{"d_model": 256, "vocab_size": 6056, "init_std_down": 0.00353, "grad_clip": 0.5, "decay_shape": "linear", "final_lr_fraction": 0.0}
MLP neurons of a small language model. Each row is named by its layer, matrix (up: input weights) and neuron, and shows model dimensions 48-175. Each number is 500 + 50 x the weight over its row's rms, rounded and kept within 0 to 999. Numbers have three digits each.
After each neuron's rows, "fires after" lists the tokens most often just before its 100 highest values on Wikipedia text that the model never trained on. A number after a token or word is its count.

L6.up231:467507472440465544583534482514465518455537500441474447531392371468605498437554481496363538577447486466499460585533424581546456536513458519515493386503471571574516476337508426476551523533474486452523525539460505668408529461427479519501478510504474491564549423573489546471583509623517531561546615634540447517469538522452495450538499486516442560451559494418542469565557464445526513503450
fires after: "|" 21, "\n" 19, " " 16, "-" 12, "P" 4

L9.up271:455462413560384463493496536523513466447475527517486550571419450497533631426569462510453489501479515493472436475431466439445527491443476498555491525457426506470498430526447472475510462424487510588536546571563437569528512544541494514505443445526471592520403588406496554499497512477565434489492544581543572521592528408446414421483515509492533505516488472481516549509548465518583503483485
fires after: " h" 25, " sh" 10, " Sh" 9, " p" 9, " sw" 5, " sc" 5

L10.up305:403444434503483554399471535438511451541503450557421531512534471549448579479530439452575498550425599498449500553465471524506426506498479527520471515508485503489492472521454457519482437448540510561509419551437463492441516438528522505482452479522507547574454525505450487634448468394436458466592509545535533562473524456454484530495683522514560512541539435455500499544593527505517493476583
fires after: " f" 21, " F" 16, " b" 9, " w" 6, " n" 5

L10.up204:540474519499522530522460581512500527416536462477465502514510481502533512437457458580431433568521509506546484509393616562509431464536543524481399493514457525499546473555519487485459555490428464492624593474475513490570506467522450407513515488560484490529533569509478543570495517426501394410613520519566497501595506529512535451485485483538446502473587493525552525475551448482505418470469
fires after: " " 34, " was" 10, " un" 8, " |" 8, " is" 5, " not" 5

L8.up26:483496516472477553579461541599499439544542517489508523534558465495419412472554516533506507520555492531554512547424546593531556479522509466501518501516500472449498548579495484451523507438486582564545546464545508487534431487450451567516526455540518418490528464565501513525518503376507378482604502630496474585562542520429495521585578468558487514464506478486532435505424422533490460431435
fires after: " M" 20, " /" 12, "{" 11, " Co" 9, " " 9, " Al" 7

L5.up416:488475543632532486473520478504421571482548465502584482486501460438495506468538536523488419507363611456509494447487594561575454434551498467480407491468492586585497487534435502569446539479470452521644510580407480434468495451439513550529419516424480559552479504500456415430466515592429533541478517527554523473470548513577482529500511506471450514554479496484489380460411422606493397521498
fires after: "\n" 53

L9.up91:435495457503513442465557532451506479431517524465489479463504423554394538498498549502551506526574590468467501536488472453615524433500561482543515524498441588547528550445519527500555643537451492430470513539538550565514556471526463492471505422522559465485438554482492437565512509436530511503634431546406557439511586548535420486480469536394516496533419501479503476484568516557570418575497
fires after: " D" 33, " g" 16, " Y" 8, " I" 7, " S" 6, " d" 5

L8.up208:468509442468514455375408576474490510426446498567491487549576431509496533460459501463544526645409533482541400524526468558524560587518556549558562549504489465582526456521450426492482561530399592495487470493490471492415530564438518528587545536477497472547504448514642406483498560471473488565498502578457454481468530526516499508471552434489522513452479574471439443559556415476448557479463
fires after: " |" 51, " No" 4

L9.up319:507542507536477550496444533527451434544516549594633451589522539521380506566458541514485479472467487533456472494448416570530560552508542442479440442406447486422567539569499508509468494488515497460495474459474525480594486467576500533536526534535408498586479527524440531447559497381508443473575536525504522545579473567454447447464458471592534524512496498587556493536451488482513384474575
fires after: " " 32, "-" 16, " in" 9, " of" 8, " over" 4, " as" 4

L9.up372:470582452448542509568467536582478448491587474458515514519522448488487472497503541455566406557497460453496498586445521558539505594497499560539446445482549491393530473514527458480495415419480531514509467586506572511512521501493590633447529497449481539570535494515555511505549441423575524461525517517583495563620478561440532464473534338572537566490562520577481457479476496463524409449485
fires after: "-" 19, " |" 19, " " 15, " ch" 8, " un" 8, " an" 7

L9.up414:420570519544429473414392511503478471525488458536490528500504491547485517424425534451484560524534422479557552540462421640456502437511517522509469560520438619446499504536568454479522477459461554485502516498494611641500449473493476477530533449415492447600355489460529484501496571462534547552575487475515543573496615531565524453543461479423568561558459481481472465517526583489464517515506
fires after: " |" 51, "ops" 6, " w" 5, "\\" 4, ";" 4

L8.up423:554483506542534506465564592448501561503549513436475352560459477494449554531552542528544538515389514476516580494501437551393452538474508523495499539554468488563480532534469483561531439468444537490491555491460504517593491447514488457513486420535478480606468489430499428467484481423503559538440413491418476521458534479572413560513583489587478394402609528527456436447439631522576434436480
fires after: "\n" 57, ")" 5, "m" 4

L6.up426:534482537511507531596475474466502485486522531604534467509505471504473561493600480530432553513458461512548541493490482543465466472495501468482499511513468579501498502495432528473480490524465405479566389540522505506593452482439489467598586461459513565506532544512499532445518469493548574535565382570375536440440566558524486568610529510517413392495553539535516373523537512377510480531491
fires after: " is" 26, ")" 16, "\n" 13, "-" 8, " was" 7

L6.up468:395551508544451488537542579558524446433479512593526436494433433543482518446433470576469537490502591473531532468581440456528384511421486529618462498469447527495522332541352553516447423475499493500539429518527584566522475504492529538538512473440407527533420419481471467493594560457566476492574510533473514505530556555530506539457490504456526501561415481588494503570514507414459560485598
fires after: "\n" 23, "." 14, "," 13, " by" 4

L9.up442:516531464577409566562453521431539451546562411526604474559539434525486544476511599563445460567443510485479419480423403487614523516488489454550470458533457520495526490515580426451534508469485486479416589544468572524492605560439544419547490463501517494399502610467467485467531470504484469556541489565446502568564549434499481467505517500509559536553408518463445443526456504550453439536420
fires after: " g" 18, " G" 13, " s" 11, " S" 7, " L" 5, "S" 4

L6.up489:443564403461536558536425534499507441558516475527512549526545393454512477431495444456553538568407534477499497501487512549568558459512506447603475386473543576536484481476462471520494440497464572544496514555515577482469456506578447524499544532375459526553526478521620397506418457488548482442473435615467486539513498415469490437557478418610495489474421550468520495459514490547481500478506
fires after: " |" 35, "|" 25, "-" 5, " P" 4

L6.up411:512500505508468460546630485453468514440480527568459501510522471416432422473626465458407621579506462496534427438460555566458495439511549546464502481534470509516510475449511516650493396515494512481532481542526426527562558490459455468537508484472470492536616469478591493503494519516446545461455505498493616570500594477447510580486475517518476469472527627432497455590469478400516546432483
fires after: "\n" 25, "-" 12, " |" 11, ":" 5, "s" 4, " Title" 4

L9.up75:479501450512506528539433565517539369524585467581452527547455424520514569456484532558446510453508519446468448553538509487443509489493558403596507454515498492514503437503445451570549501502476518540511419559449594530525560471539420546493470499457487479477419568491441569527475476452492471519487505561601470604552484510488484549494490512529548572508445557473492523644520487534500451467386
fires after: " St" 20, " H" 15, " P" 11, " Sh" 10, " p" 6

L5.up291:523537421450471626464503589495437561454510426537529519437518465490445489410471460456541464563432506446521450441454449481495397612534576519499564455483466560554523483498416509546575473452495472443578558580500519508482457584457485520490508495465480538541512568496453513555483487540523489609426484502423551529433491504457469552539547489512408485503510478445538486482453465489460460418432
fires after: " the" 21, "\n" 17, " one" 14, " (" 6, "One" 5

L3.up159:464545507502395441542450478504507457485476599503577550487440443478421401492468526460549581493588640521475519481535443498437443540468466559481509435533525454460551484557561479450496559422477615442468483451545515572457502529499463529463540487404527451516455478511453489523525463465495513459510564451492519529484581544420474470533583500389399485501494452494452528410413500522466522460501
fires after: "\n" 56, " /" 6, " " 5, "|" 5

L3.up221:512505517594493524425480509508551463488521456426551517437556455544402484488478455483443396434438563424507509498469539570498478549537564509475466533535533427451423545584531551533546459475477438549572530504471523542553585444439485529472443542518486499452498568487541552521452452414465440550474466400469560532510494569419474543502577531348581358545605499516483554531487458478516320587474
fires after: " " 32, ";" 14, ")" 10, " -" 8, "\n" 5

L5.up483:388501503550503489502476472534496413443610503455556490484523519437508432534512479471456435425476612525469513406510483473477461441492516512475472482554547531478468471511428491492475521400499495466506513448469489509473644470490560448488422473453542491436457525482458517502513420459433464484553542402584584523508497579432480490513571549425554422592505492578453510520392495489489449604568
fires after: "\n" 66, " Party" 9

L9.up18:531457503615557580500535459503570505488529411482489479578436402493475589452475507536371518487563584442476429537560493472580594531523584447629550462471483535499518501493382483431546529470415503495500402588461517589478574472558485540530542538546436469527562505483491500432520522496565514506411461574479522522531478514489445584480622513520467538515617562515444449460568423472535529494413
fires after: " K" 28, " H" 13, " P" 13, "H" 6

L6.up120:570470403483537567571549635535483435531509465499495433509523424487501425492507438459531549606488410454527471517510397555580526440520500558550403519608552555518470523504446544570516455496350498488529493493536524497500505592460500445618564498416545421457503553551516448621492534485437441474479459560445423577425546593433462518554512403510495476442527491426562441580500477481539469460485
fires after: " |" 40, "-" 7, "|---|---|" 4, " the" 4

L6.up66:538601462513497458489415564573521547380575481603485497524489418491480534397440485469560595655460457447551430511497457576539518537526530504550586457543426521540614418496511486546531555486370510532521562519399517516450579517492534537544555554384423550515586578514536421543458531460563545492418382550450428470539497443527509526483546470541406551554497557454419472505488508490498564554547
fires after: "|" 44, " |" 29, " P" 4

L9.up160:339483425484475538452505561598466550444483469576481559525478493523517569459452464546491514558550526504457524522532463493390476542410496490508494446434459544535496491484477463533548559559468584555459464557547482506393496553547445474488477502480459506536437537462461561530465509495535445555517490586502556503442566525548508442467498426474573515580457554529513401481548540607507402454446
fires after: " St" 22, " f" 18, " F" 14, " st" 13, "w" 7

L10.up324:522529468514516509506509478450606476525540471504460492497450465401499594504520560493422529482438532544511413563462454454488460474491460495539542440446554508530491383544559521488478479484485386414509456518483549515472546537496547500489466514498482513502493520525400464614503431418580410502426554543488460470493482507556415529550492520516544579489454511415472446550544442494626481536523
fires after: " m" 25, " p" 12, " P" 10, " M" 8, "p" 6, " h" 5

L6.up199:439576488536544509539508429513529413574476530504538504568379488467552520412535483474501510469547623465551452500532514530545493437508520480516515431529476522596481489533510482394449473384528529497497450474454529556496542414497480564531533467515519458501458428466484460524502516492542526435485440581444533506532591486506493489443511521495538526565500553577450419555465555465482536506591
fires after: "." 26, "-" 24, "," 8, " |" 7, ":" 6, "\n" 6

L6.up137:486603452494480496553550570499519528439510522529481462507527424477511489510520477511598508544567495520473457442544487526549521464536500538515589535549470450547446476451596474410364488470486593511440498523569534544496575455414515451602581655429510430499501499529531378570535490553517536468561445570503457495560417606403520421463540443548429499505553551505480475401518464460426488484470
fires after: "\n" 28, " |" 20, "|" 15, "-" 9, " code" 4

L10.up432:544565518505589577610441496430505520457493561543534453485555483542456493470497415534466458516493457448547549449476463493545521417478507527567473383491348454563526434482499479525439513416486494556542513531362519450456544466504506448486508455508371448472482505469500522548537492510486461555565551479521584552535495546478523406541521467514584461438437543472563517510540452510502518410461
fires after: " " 40, " v" 10, " the" 5, "s" 5

L3.up40:480484485546425466607469599387501478511520492555532541484567401522632471458561473502406462570505543543489520452491532472531501569541577545577487519438457526659462463372477575653495569502558551534528394538478491584405543465553506499480477504455457550519469436454493594521493504509496428524435511569510534570548534441538443460533626409472497497543379491454453493527513496498378519476502
fires after: " =" 30, "\n" 18, " the" 15

L6.up453:551586491495442502554476466510594436464451500555477518578491367539445562301496506470571539574487487509533411533501520517558485572440519549579542565491484533517559510538459478402508479525476547525483545492452529465363496612518531514595629538406448515468518477523486483486553501549531515500381568631403424538516564498489515419522582491485507475470466503560481549501508388507524558506549
fires after: " |" 75, " P" 4

L10.up257:492520458446464532464365537564430483517466509586479483538537498473526596499435527541516489485507453443398544589502498461432460462425585498507522511457443459522510393436469592559528486459462507570530453519528553544520564529455524441444495504467435547442459544527419494508511530481502485623457486566538411559493574466448458543488421458560538496442438528510446464438611530533513523421489
fires after: " St" 17, "|" 12, " w" 9, " st" 9, " F" 9, " " 7

L10.up477:464554490527459583500582550575347477481541479584539513493443497516486414496441593479492450495540504450507478498467478440493489562468525570540544453490403486524508437523590523507499488530460473498501585489497558546470543424406514460426527456558408485538560452472520451445504447542553538597468428498436520583435540464406440407476506391459532422520491593497518509507455435569514491519513
fires after: " the" 39, " of" 10, "-" 9, " with" 5, " by" 4

L5.up462:510537539480444483533535480498529437498519498430516515437490484514492436407554398501538540527543448508591499578433577630479413483600471479507449400545555583449494532489551435497516444498484546432585520530472547572435487536458548579492464476500523435524564539535521544520604434405469461499610513482511500460556584540396511494467507484503493493564544499477512443471543550417359533518479
fires after: " " 31, " |" 24, " by" 8, " and" 5, " was" 4, "-" 4

L5.up500:424566511428494532548545583549532466454555493486486499501533399442516477378431514509465477569541435487537478532516613612577526506475584509518431525565491519509494459423517443528421572483496424484652536512466485571406516466388500571551420559495528601501479614480517505573550515554535540513505448533452472516501523581504522387514488496491526558527504547511473499498471485499508546586419
fires after: "|" 54, "\n" 17

L9.up35:442575462458550586539534631546431458449545489488460473493540515468520546439473526495580459508535480506501516459506536478539455447495533409474532444482421501487458411483467473545479448513475487458501446486429460509521542475494487524447469471544485575487535534492544491547500409499546542511515554549495522526551643609465488350449474376533522471459468448499496443510583449521446466430498
fires after: " the" 29, " n" 9, "The" 6, " of" 6, " The" 6

L3.up271:523482465546522446399520496533497479505475457514503419491504517469436392413561536485455575499422520541593522520528506571536500426526497490444493501501487545381506530465468525489542544523482567476561593456465540498547487492507485531527498548413545467534492487484549479493553488463499486598505528561506539452494517597552483496586560446509526371463556471444493423591569490507574476519457
fires after: " |" 53, "," 11, ";" 6, ")" 5, "." 5